config = dict(
    d_model=192,
    head_dim=64,
    qk_norm=True,
    lr_head=0.0043,
    z_loss=1e-05,
    dataset='wikipedia_en',
)
MLP neurons of a small language model. Each row is named by its layer, matrix (gate and up: input weights) and neuron, and shows model dimensions 48-175. Each number is 128 + 32 x the weight over its row's rms, rounded and kept within 0 to 255. Numbers have three digits each. A neuron's up and down rows have the sign that makes its largest values positive.
A block is one neuron, or neurons of one layer that tend to fire together. After each block is what it responds to, as a language model described it from the Wikipedia text at the highest values.

L2.gate151:099086125127175150136142119059151079088153127178075117140178111172121130172144156133129129134172160086166128129119074159094168131186104116097181146176072124159081096134114144098123113154192148160173061186148194198084103157192097090183092095138157133155170158125093122122165139139063125126107200079102118101111166172166141102189143145108131092123136104151158127118168121138147125090118
L2.up151:129093159131170151171104012117145157084129139160144105109081117110111167197102093132107124122151160175126127115091099134081178090167101120108078116124126137106145172162094134149169166110088085093148121116119119066135128135136103113122146119179132142149118084116109150083152099184068184054044132123107139134060090106129150099153114094143110095088122132131104125140114114165126114077066
Word-internal joiners and digits

L5.gate58:048130112192125162085207068144083103122119177156099162185127123064113134114154110159119181059095081108142057148166142120090117159124087114133127117114139125124115099186096039100128179123137138172142137103154186171156104147128146127160107127176156156109115095123102092101121116156114097110175192129145141141130169075116142060099146128139101161126138187113186175137109151143177131178141
L5.up58:098153094132149142104164071118114078136084148128108125144142138166121116134126098171156140083128138106143182073104138090068104166073158132146166053156065116187177161114063091176105128156129112176117126084162100166132140084114107091149143142131102131163140069131138121094076092191116129137193120167078162088088135117154189142137150156135105111138098135133138119058147126149163139166158
L5.gate60:085110125155127150179152135126160140086094120163107145110181135138083149126159094144115177141080106107122109157098132128190133139145089137131157155154083134139159091094122127039185125132124148147186112105159144083167214154140121171171132167112127147076142120160151121119126080170144135127162147171123184091145134076117137080161185122123106135178106148120195161167126153077157205153173
L5.up60:135125123114124156167191147103150108138082107180142081131184111180067133162111105099115099108089137106129110137092105118194152149059112105117085137082145139150136112151080080115187171214096143167159082132136112110176169168157114140180144142145100155121199074193119162085131063175102144092102111158068126062074094126151163109160127114067155152180178133109143123089157155129108166084139
L5.gate320:125151099140063120128149069162132134094149127162119193156143137104161151113114110139109089089113112119139066129203155125083097150113138156099091075136129124151128045027140093150157114149113175190148119103154122136160145133156201190105102148126062124135129146107148114108112091181125102109118132145157194149130118072085152106112098160175073130120130152148154191187141158148149093176178
L5.up320:100111133123130139148156087133125113146114141086150140149105099141092148080175112123114159118158128045172108142098129106109087118077137046125172148135122121123169168137102177120162213147078183136141038099149144098159109136108165165117182141154190108155103162060148161120086124103157125089108164136136152090112151060082169098140117102136089121162077113065153144136087127076129188205067
L5.gate505:099119048147142125115167143076181204079127118153122111137154159075115157145172093127131118154074132119191104154131133145148167107170112135146161106179179111138136124149123126072110139126095150176172112164252138122168170129115125140065144200168147157118125123172136131116180128162126108131097144132162202080126129103061119090093115093153115171146139113154137117154131155098164211132148
L5.up505:135128080133103068090178108076093126140169145122121061108092125164066154127084136118137210150152136159138127117091158108138129128083182107141136108108084171146073130152125170101150146190164175140116133102110098096147119137030189119130103110175068130095155117113109149063075127154150098107193143064119124098123130085149193152094143119161106179163072102136131117136098126092097178154148
Year final digits

L5.gate191:115119092098093132166116113122064092162107152152074126132039144100111151151162142124114148085107120105073124147103136076131153107119056158228123116116137156190116098092133113125159115136118097158080140084140115148140071134081141120133178130105117132155095134126096101152144094123146152091159199126176148089136126091128083104163127079125105093134155099146170137144111163109083154064098
L5.up191:085163184093136123101082125143133108131124157123132092115167140027061209174105117112155106155120146179112170111158148135119106119099040164149084148078126127149122137158112082107161078145128137150180186099067146159105145155093143095124158136213127133145080148203054115103143119142105120169184181160152092118118116101151135115147126200122129145134135096118086112155140138148165108109135
L5.gate193:113137099144124157134151131120151120118137154139050119072106099112124176155126097134110169107070124079137103128147138115106094078105113087175098128132128168120074164143163068092168089109110099142168177111133135088168103136080101129138084125132153112142093156120120080118144101111113165175143107144088110131114183056131083100104141089119148142124079154106067175134142143031111166094142
L5.up193:151146172138160118110166099119127099126128134084133120175175158164079167161125169112174186124122139135112126067141159175184108171160130127157089196178139156054124154196140161117129138131137093099125075080098123167095097134138127119146146160106143165166061168211188142093170171181089118078147152131110103093079084166122154146086155159104125144083103130126097152104120124144169155063067
L5.gate449:115094120171145154089138163104107148058087128110134155109143140132127132166096128145131130139061120133135089147153131196121106154140155108130113110112185114125102112137121126116131093092105102138141128073133151103176130119156120123117123179113135179107161118174126081129141125142156159177154249072162135145197167100126130084071185086085158134131083124122126193110110135082153162146164
L5.up449:145121137128164122087075138137154144133164157071164119106081125131198105074090143161130129096095128138159136129150086188101118176108104112130126097093208151136139176179141148162123117063124138107106136101111114127071114085192130131102150131145086084168173114128087145125109155109109113109111101135139122117124138137144235108145118112178167171117102102185046092076072166078134067146137
L5.gate506:117109076130140160095103078136133143182111141146116173104102165163119093130103120163183106174087220083123097118152072116145123090152121050111147131133081123177118105092096140094071087084124066122076142131097171179085087121160122129098157152140146113142112108117132093121115142120041092187198194157117134125139177108119134140057166139132159111144150151165115141116111118186069140138104
L5.up506:109123111174100116154175124143107110126141108126154121150237110182106105151084090157141138085145148089120121023079084082112140124100137221075097107163094144108096110136106111142091173128140157067143159107075137157187077100124142130168142187137084123173126123100144119120132160150110144056159131103129151094111142059086184138119169158109123118122093129120128113175124127096176112165188
Sentence-start subject pronouns

L2.gate496:104037186139104113045108174133118154125106075078132116147123177141139126200129130116100132089088157169142107125124131114121113144153128088148085167136166149092124113140120104109107218116125109091121095133123135084172098155074184122178169163126133194077103138081129109190185082044137140182146073138171175138115131168098097106146121105166159192093130127104132115142096120091091134091138
L2.up496:115103155146166136151063108148099117159135175105151133177151153188178088080142134146085158188095142157169138150139094164161106157136054135060127195102144150085122161075170084171062114115070145146150136109138081161125149174102123073162133190117108212170128141183117119112163138110140166158076147144096117118103135108150109143098137112126113161120104146096198099135172175128194149052125
Referring determiners and pronouns

L3.gate0:141171131182112096075127116113064138139123144136159134098119122134094120157097112161104149160119155134096091148153105144146125181109122108128139094108109121165215078108167099118234162196141104108207089112194154137190136180137182118141155141135129138128154101174135104102116081186146113121076124122143097103124139146127107061134156139181138136112111153167143109148140114095123152110143
L3.up0:112186104115119148134124156098147135148156148155134123169201150156037098098126099155067099162145103125120122148116143121186144122127138133093117166106156115121111121142152055181166152182089101094171128140083099125221158101099104147136169173087117137153138064104061128115124109119117192109124111163135111086093123122145152154118139112142146143086165140143109120104174085128139135102155
L3.gate12:130125125128059105133131125121166188092102113125131186123084104094055141107148131121142140138138062103142135112052163205102118111158075117129156112102142027126124133128071165119139134120166131136158135125108125106174167179124079155111097163100160230153120116143153115161125088193190127075161143094136092129144135065108113139153202162111110096167146086142149125093150128055128079154181
L3.up12:133151179178166150117173084079177119154099176149142124106183155115144100117128143100143143157196074160167141099148135084122204153142091107134150143114137132109134162145155129122047183111135117130142076118191103138108170192143155077120095155148117128155140078145179121083106170133120124101146081090103131067158081176152091119121152084146147132096177110158156123158160098131106132070130
L3.gate85:076138186093138142113137128138152177128115079182168123142159100155112158141184130146078108087095152115128098136135108168122103144127152135127094167129131087137126083133106125036185143115128166133136096143111138096187115124196149125227162188118133131123099183122113121120149147181113115122186174128101100143203128091102099094106143092126081150136170104136169134124133146113117107138159
L3.up85:118153130185145148077184138106065121127134116163134168130118158112149090135133132153147116094127096109132095104189085153129131167124145173122201125143126098095095111194121134110142129188122101144078125151224115156161131084141082119156161112113149119101113074142105117075110096123080153115085121134121224132147114138149065110108190109097133140166127111092180228134132119122112161069092
L3.gate88:079128138133161086072093121148128148128072140163160138158175103184108180129163123150076188153136121116136153178126121108127142116126095127104102169108141131102127083089111103151118107156134179132142096044093134079200096174149090125127147202109134113152108142122107096083129125178108149106108118087096146120147150109069148133086192154126079173114138075131145096104136105116154116088166
L3.up88:142181137145176169113182139095115108134168144156150140156134089128117155111143156075149122150149109091124149160052141087141148130095150141113120078120157150053120161150175196145157151137142135155098099063156122110209126130084165071115093090160121116141122077143107121062075110169103050115148145105023131050113106109162084139102145149104095111119109143113168107147147084107099118136071
L3.gate103:153156153064125141163090125108150115110125091151160114105182193109130139149165151156113144145154203156109147141157181137151130086120136120102103113053132126118114129168091145059130150124208140115112125078081124100096203097099174244092172143129135085161133216125145121151104140130092142106165153111134076149156154086102107113102163146108114138164128149160120153182077084150114129141164
L3.up103:124165126083098129134175054105144100123025159142164122167132038128129040077168161106116129154116102145174089134067111162130069105135162187125157178035113133093103095100098085102116126138138153127165108078149066133133102118118101141114078155111158158148135124074114146088141129141222187122122175133163150104152114103100111080110138104087133125074126102095148114166099159085089163143153
L3.gate166:139147088136171172160152115116096139139113067165161088118173127134090139104133121179097153155138162082135114158113135156093143124175148138098136109127057139137097141136138164114195140138181127166148076097143095093108145115201214152168166156188132193127103164103137112073075131183140120160161164162083107090111098100098156129111206128136125137191178084118153150130090133119114126112133
L3.up166:109132160142168073103153116174160138119142142099143120134193177152100143188128084124084135152093174147161197131176109146100066109169151142131137178124127122149204075101093198125144140123163140113201136101144162070140147119077047147164169137164167114116098162111164112107168216153078136103100168143148165124108151043121098108095122091155131106141103104115170140152081112124160167075133
L3.gate174:096142169117126167104202085157090112126094130124114148112118043137100140102169105165104196121106135108090096100127113156144147154061118119107151136115137115154137126148112081112158162165113118114196138078176167146198128196137156060142151128099072165110120121103101134093103085246177159056151142143071157116122123190129137110114186127100136067135107118098181167145086128092155152091103
L3.up174:046100123129145126115136134136138150171086147161079111156104105136081105137146133115175140082110127092156108104162136140073095133114134106127182134132133149119102065149101106110139133164138163191112125122148137146143144128143100102131114113102138128191179105066114100056082165125078139144141106176125078131075168095139121146130096162069137125154125110127075153139107118152047099125125
L3.gate175:132107086107161114072164095122126116114065148136142109134099088110109126189095078145057151154131178119122132121143080151132140150139108125100205139117155044153162143164123096118199142220157084120168143060160098125156149161127105191156122149117159131156156057138084148144071099229102139128114134092104171084124131101114120093152177114131136136166163144157118155134128126168127155079144
L3.up175:080114138151135151151142120159074090181100163107113124129137135172114158121157118101096190162163084120129137101097153110117143135072134121131086245130137128128113131129072083091154126110117109158122180138107091129164096164123132067221107163148128119151179094121124128057082130110064137097189117177057205162156161154124115105150196058144139145157146123110183148125108133117106111132164
L3.gate217:115160134122157148110161117164120117136084088172126144168149171144096142117179117144100137153119141100149107110134129125145145177103098137144146125149061133149124062090137110076161142137232151150143079099192168057170101157131186119137162154094111152102078168106152114091123054199123120103144154182119151138111106137118137030122156155124088091153105112113174138154137166069159098112104
L3.up217:176104098116128099109189144120099034171061125151140123165129149152111085060090160104195145134189141140167117220131113068116116169116115135102119120109195194149072135134103121131108215110155082132115124148145144097184137125131147144085123078112116157105141095141144148114135140107111179113117169107172101115134142123169150079132085144084142142125120132161092177153149191164122120179097
L3.gate218:094125148112144115111141126091179151100090102126084119150094093169164159222187101158101128146136203172123160209194207142129120109175135107158081170149137146134166148081138179091150142173184144121126116080133147125129147129106163209191169168127084177203182188173118113141188118165142150117151160148126121110084112156150130094121119154142138126124134120122133122155075108093153143082184
L3.up218:083132138089112166164184208096124127110110113113078118169105080142076167173194094114129098144234170113170136171116156125116132120116116097093095167112136139128090190163128189139087152162146152127144120169105148151138176092096140180109189141156101110139146140078084125127130102157138122087164138174145094069125143161179225149131103102158115188151193073132111117169067108118178098135164
L3.gate222:096059124083146115067116063159142134109108161115170090149102148178114126115137126105129188130095076150192161151139212101108147169129120106119112119143191133116129110123114112137126121138110160176130053073186141111171098138134118118187148158145101126103151174151158154080159142122086096132117088121128116140121125102101110096103147086183127141157172119198105122135141129221065142115158
L3.up222:158150109094221161093089110128069121173105127118136066126140089141093093137175116116137191109066117158109140114176184124130168116107113121117132130108112063146150094148142150187093109111187173127136103148182126159114127120119100066146123173159162141153135080131118094091130177112197085096200142077104097077086174171100133150145141136106133137131164136118158056101160116123187178173169
L3.gate321:135060188180051121100138135141090125132109115133103125123216099176101154108137137114170152159200171134103103059151133181140098183058104109126144134098137110101114113080172126060189107193112062122134137081118129163150163168147114146144147085084133125123120021160142150111106090224112116106113084128106089134089127123072130157144141111127119127135115130079132143167117115069142127115094
L3.up321:145145128161175151174139174139140123123156151098208139171108148061140132141153135108113119165116126052151084136115118072137085128111150132114098135104121105098178172124109185130183131137135116079156172157141131152153161125055101157104134164179127098130093107133151150154186153132056158116065149123104212152141115133175160098166086088152124207116155119140106144117134112117086167121133
L3.gate331:080176097164119213072146145091112135178117149161125150156119133175105191175145121144103147122117084113085174159132135149118168124094100127125060141124117087108162071157099073144138186121103129145165135125147144157192167120145143096189147137113111145170118114124099119097137131172129095079125137097067130068148158117125135111127153109139149129127142164134144072116133053125145166093185
L3.up331:126180123117097149068122117123119152161111155196150154147122066086140147187158124127120171118077117158117134155133151137154100123124139103155096130141122123099085088145099133096136114123095111168133113072185137114171104141118099071173130185176099044150126136129132162095159101154104060110113169062167138153186161137111149101130190128134128110099118073098183132121173103149108121110123
L3.gate390:090139128111111130116155135127113137123128117133133130127057094128163060127193096168168102095148125067151083139107118118158120149159104102109125195137113163170122171126157074113129114172193176109080098141152157156126171110101178142096253079141155172132192135152073102156100115140119113148194101133122149125077109103153154120063121104140079168129134190120183123121094166098127087137133
L3.up390:125147100145101170077113106122142163087118105136143125093126106103181135115178118135143115101156215075137152097153143180179097130125103127129132111129152140121163193104096083106158163183152110114152045087108131137142207090124163174059160140114072134091120141126095163116133118213102150107155130141157112140085091031153144154108123167126083140150132059112138164175136108087116106158122
L3.gate463:103166122111142125115114117123106169120080167141151132094128102164138133106149134153102132130083201162110154130138172171135150119218101147142069129117150192109174093108086122074114186118156118098212066159134135083155141188126053137137156119133152130144114131091197148115144123122087138138160158146137096144118148158096121103093123167122104154100170084048146081154104131122140143119150
L3.up463:115146112110193103144116131160090122110138173181174116135167107151110198138192140118179166155083105097114194179140175137122128048128117182121104156068090134096145133178109128145173149149167101109104166097090176160124070071147141100155147102149170091099083100119139127098112163181060115166101115101053119147100090081124077154150112095094102115126093197116099124176122131144122070147113
L3.gate504:109149138102095119117140160210192229118101154136157173134132166089081080091165143153097107145066119109155090138099098167140127116149157175115127176152127137173132102135143064116144127195091109071131132145162133122125193127208060151108149165121139165123088171153164116156108095116102094189116128157119119172177148109153115078128146077123119108089101142109172113141124141140142129118114
L3.up504:083159144092105178187118135150127120144151128120096145119144109116151144115143123128195180157131116124196131117126144141108088173101151125107174153145163122159180103131137080132132090116162144141129118208145114116132167147167185170133152136089118085097109171073142112118080144145120113093127111124178169155120129182167105109123124063156114101182107172154146137171174091176080095142104
Year final digits

L3.gate2:113077111115104109107084116200193134151108117180161141132136137223133207200174113127084126135127150145119125176152174161119133088113108128181092093127084151160151060162153123121147127161113156144147095099050113087181084191108146165146184116130160134083090170116165104082130140120131117125125115123097154165104174063112151104118151174153089110196108101112134127121119125128098178082160
L3.up2:068118168096181098171073122168164172134161171112169134078154134123073161061161117148109133146090134113161115111135149149138108076136098107115115157125157100156123131085107088188089153080130171149111104120099168105124147123157121167123109178107154132167106182127142061163233129145132085091116135126094058106162103184154161140155106108068141120044158134129115103135180184153152069156158
L3.gate14:137135108115130011123122137172092118071051096166117102123141133133167142136180118118066122121105184125060095127130102096090106131178126125149161179123098116126180140116103113189200114175147105069178146148115126055153097160136102154176193174121156132109107139165079136147108095140158111102115139147068114125110140145121102123169110125205136092210135149127197159180090121127124162147195
L3.up14:127098174130130088152134093139067091087107133123097126102129126174157107061171154110119122129133130157087100195147106122150060134155100105114242166158145114107176141103121058181162126160098096081126111138173083124112118148177120125132152152118152158158147064141118118130087073118153132107085178202075126135103092077176152177181138117146141064169153137120151135174152148121136169139168
L3.gate89:129051165099091123147122111157137135113116166155121114141164103134098170081136142114060207114093142119150151142147112166168099122102097116133102232052135155145086116069123105127142149142155130134142105103070147132108091255197116183164185214080115168118161153153089130139141098154123096103122133106133107182116146117151101138142176115191143127107132147124116156135159133096131116095164
L3.up89:141092153090166145102200180134112167137111118085145093140177135130133135108127147117132162073171171105125134140164089145156119171116140141100125146125174185150131159138089103121130115145153138048168127128125063152152150131114107173108183093125142168088165135128146162095097148158179133173138146132047114161123140144122176154103168105109148135144151166094191142126094142137130138097207
L3.gate111:069086150096138127079103154116126176146077183109069172127119128111098146079129125155135191111162122206124091144144140093086176110156119143191146099124129170103154152117161100128119169134173143106142146167169126176091147150147113085123148125100094156140094160103193135133185153082127189107084126056140141157090050088205104155111128112110109123093166117129105113069161171130163160066126
L3.up111:132099097151138070107124149135126137129136105145091160122151124139157181185125122137105082107148154126101083096076083123083097087177130155117203123170107100136118093131082105101158170167101111100175112150148100157132123114133156190112157107144152127160047120116110176146130144120075189115064137128188126204062154118136175138155141093144093135211152035113167150128110123115140132122134
L3.gate183:099141118120169158194137091118141188116122152115179141176101140083109175115185128141044094155075107129157129118130103081125072120160111125178167083139108143133132075129085185077112144118153111083081075126141168119076110090134123073103122180099122167091076184113170139141224133158113093179079131117135087161097091084157156141144107118073128136067095105100107133166163176104154139130105
L3.up183:120139156153145141107173108150100096092139133063142104130153128081122144162110104143100167126132129105155142095129158085093073125114144138181171152089158146132162091109076115109109104127128097105140113176130127126120158149137139098105199123125119122076054143107120134087123188152154135122167102156118065136106169115146122102083152147150109128116089104107182178132087151127125130174118
L3.gate231:143123133182117123104071080104136111108089099162145160133103116138109117162170133118083092149082163122135000140139103153136087122110145129129130130076192149164094120076111141095135121216112112122111138104130111069181125166151138082120172149152158169146094153188167109169174109160128179057107104146123051143122063143133145123136149117065080144118167126078131128130084177059115124085094
L3.up231:125109105157139142141158227213104153145098081113131119125163121123120127158158126151105159100081134122057125091151150118132126114129105187108078107141129171106163140159135138145161121130062124106128191103105150127194152135105124151143085106160125169120030157163144126137111103127153149183123127205131151173109160108116155115155177159162140144138085167109188134135167119114144085137157
L3.gate233:130159092088121078146093160135074128127135155129074194135099150064128100092156111174128110069108109145098106121093091174139113117132142064195112116098102071143116133074134092108186101129130110119162112099142165107118141158119140137107125127114177112153077161178090121187144025174135086129033171092123097166157126103136112119142096115115122116143120163128150083118125138116085191143130
L3.up233:129169065135115142137117134152091161143142163091128152111090140126137113105081123133152100146157185140108108155159018129168096138167145135109128076163134161152100106076180151079109101119111095132152130156155114127105165074126150080079085104137139105097090132104170170144131161141103112177080108127152060123096100091138149164108098138105155187131179158111096096117126128125090205188075
L3.gate305:157100092124084155089108161103090182103070124159098164137161080112137140111087123156160238193173156133138148181112145139165122144093138170069185120112120160091081096068139148155217092112134196110075141095124119129083156161127099126197085147136134115112180156100126131130104153109139105149170125127153169131110107098140187097158138082136128144124108114151098099068098116142126151093109
L3.up305:083145131135154124123131171105125123088150119140103140151146161111138146083168123124120180162162095108175166218114137098089124101085098212088125100109125180086123113093206113156135132114039161077109140108116123101156147141074161138136129097140082165116130172094067110106110132142161104119116163123118145118125151064145116085151186053150088183159108105153106145124141107176074198069100
L3.gate367:144139127080106162147154145188142146115042080184140145149128059131070193141144116149125101125112149095129079152153144138138122156144105085147135079133084066111145110131089146129141228137064152088117120141146124066177169123175130151150084155107168162120098082099161105115125122165123164101128121145117127127080170163136141087123189082115087158147106111079165184147106160139212048169163
L3.up367:119141157098149109144095172168140162099095150122132162102113160155071104095197159142187102066156134156181135157108042178129080053187081165165146073137150159121081146132150123152142141144053117074077128183117105119152136092139099119086126157118126189125067133122151124148174131106055160143082111167176079121083113120147135153117159157123112099103114111056119100092146181137159143123126
L3.gate382:121146143156129106097103092143160150120160149112172137119165147124130126104102097128071131121142196085151110176133144118121062132124110099088092153187073108124120133068115222145167151131079111061139116103146158148101123182145127143133138162155116160142038102164111089170170140144131119193146171137130089132184176087114093072136137137171093172173141102190170159087124081122164149140135
L3.up382:108113176104112123087163171103168114142187116145117138118185154157118098124191138142132084111135135176144169107118074129117131132123096174112091238155124171143063145165102115153105174106111171105109136139122109191133071111179180141070146161082146122139105143038110091126111198109152124133181115118164104070107183176131103147134130132092142138163111119156155084118182162142129115119169
L3.gate405:100075142055056126189165080122132128095085120116130116159118167094133188123158128091103145102137172160123101148154123066160066110187111125105131148090201088140153109110082149151147173148121170112097084141114081167107139196122153138149132164123085157096124110129136153212117115055106103135161063131169169117141108098115128123083101089130111136131147141136128135126140132139097155097127
L3.up405:138139150141137082102143142113130093085154133129160089120107183128123177135144137122030141098157189116132136164190097117115176186140112090171025126133044119103171112117087100169115164133135054079156112134099156189099173082172160161134153102136147155101078142123138145167129157158122162103062133072179100131147117119143104138094094109116146107129121092165159150133127133148130162130138
L3.gate457:141164167112113101100154128088149174119152120082112152135104110170094068107123093199151147100126089182107151152109109255127115163178148181141100157203127140169117104154153133116121138112191112069138119142135123093175165239122138175164114155041122158127137150169149107152136083146149113115108177154160106102128202096125083100147099098147100125094137129121171115177140143129143124156173
L3.up457:143142192142116149148118124028222140098156162103117093126117104178081119100134105146088110103155141241107186099108125209175147080156134135158125113174130147134102169151172129140140137149086140099144083137100113142125188137141149179100157123080118138138134133151165147171089093163164121129099113136160092037086101181182107167158109107105149145102138103098124049112150134130113088145149
L3.gate458:092139111179103151113191117120116131106112059148090127139132124141112151138099111182086103138129105090110080120107060136092120114160158150125105120146066116113186158106138114149196161139107105096157186116185148133183129092130064142124130063127110167150144120102075063133141126167141099145118129153113149099137130155141123098136172110169081131209160204188174096097159104097150123126171
L3.up458:135106127133075116094145139137108109132077102110143167133143079143165142103076167137153106095048102147074092075169037086182103144167140134165142143180104131126139080081155110140199190162108095097122130101185143169120101131186069095121119091136098115090142109099135156147142149171122112161105123120149144125133081138124081112145127111164064066120154200116123137132175175044124115110098
L3.gate482:127050099135082151113141147168069129136125120128139111147109103134125132120129135109123181160048128064144108100181108121125139090142102150133041128129099154120120148058101125119204101158111180111155078132149144126120099162119129118139106188110116133150115113226162172128081118147132147137135082154122156135129096146144160130127168067150175130206102195108126100103144157113194126129185
L3.up482:150109115119141125102104135124078106076113080108067125125065146158133066184085129118110112084118106186144122102036087087131156108164120132099066146077080124076105122123082112123137147140106098163107095129151114106152112077107159184161145159156140143121125069076175142127137135074036091145095097125150101113158089136099116144155139117092029138155182138156136128165118153121076217083068
L3.gate494:063027151148110082099100097119206153148135102149149148121150164134098157123115105138127141122086113196156132111151134131157122099136085101157139198180170161133100066114145108120100131086116132111115135116086183107091154162175121135243158145154139125143183107165121100158140140154142102173141177104141131115088145065145082093108153129130111120102134119171098131123144131114140080109141
L3.up494:117049187133133108077120173153133100098119124127134155162110119151107192066119132102140147130112098133213138125131139160150109109119104104141177137130174163102073080105203116125166144085148133124073156107081207147059121153157134140166111137157138116169188141143152087187172058179142079131146139156131115145101123115140179139119133142102115111028094134134035110120146135084190066121136
L3.gate506:132080138148078128144095111105116131092113121083123205134103160121126129132103135134103134105098095164146113119131112167102080162102124151155170147137089145129113108101140149127165092122096106101164206108170125147098095183123120133171129146101109188114079156199115111197172111157150139204129135150171136154102152075125169081184126099171053055175089128151248126144137128117147103092185
L3.up506:135121147093100180164109215125176123103125161124104105153125134127111142140084144120087083117141097159184143159114083155157112088112099121159168170123148157128049153154146134133145094093055099111086179136111088175063120161152118153158134107093110120115110130169110130208091128109116133166126156120161101123111143100214145158201107074125099090134138139166142121102168140202150130063149
Back-referring determiners and pronouns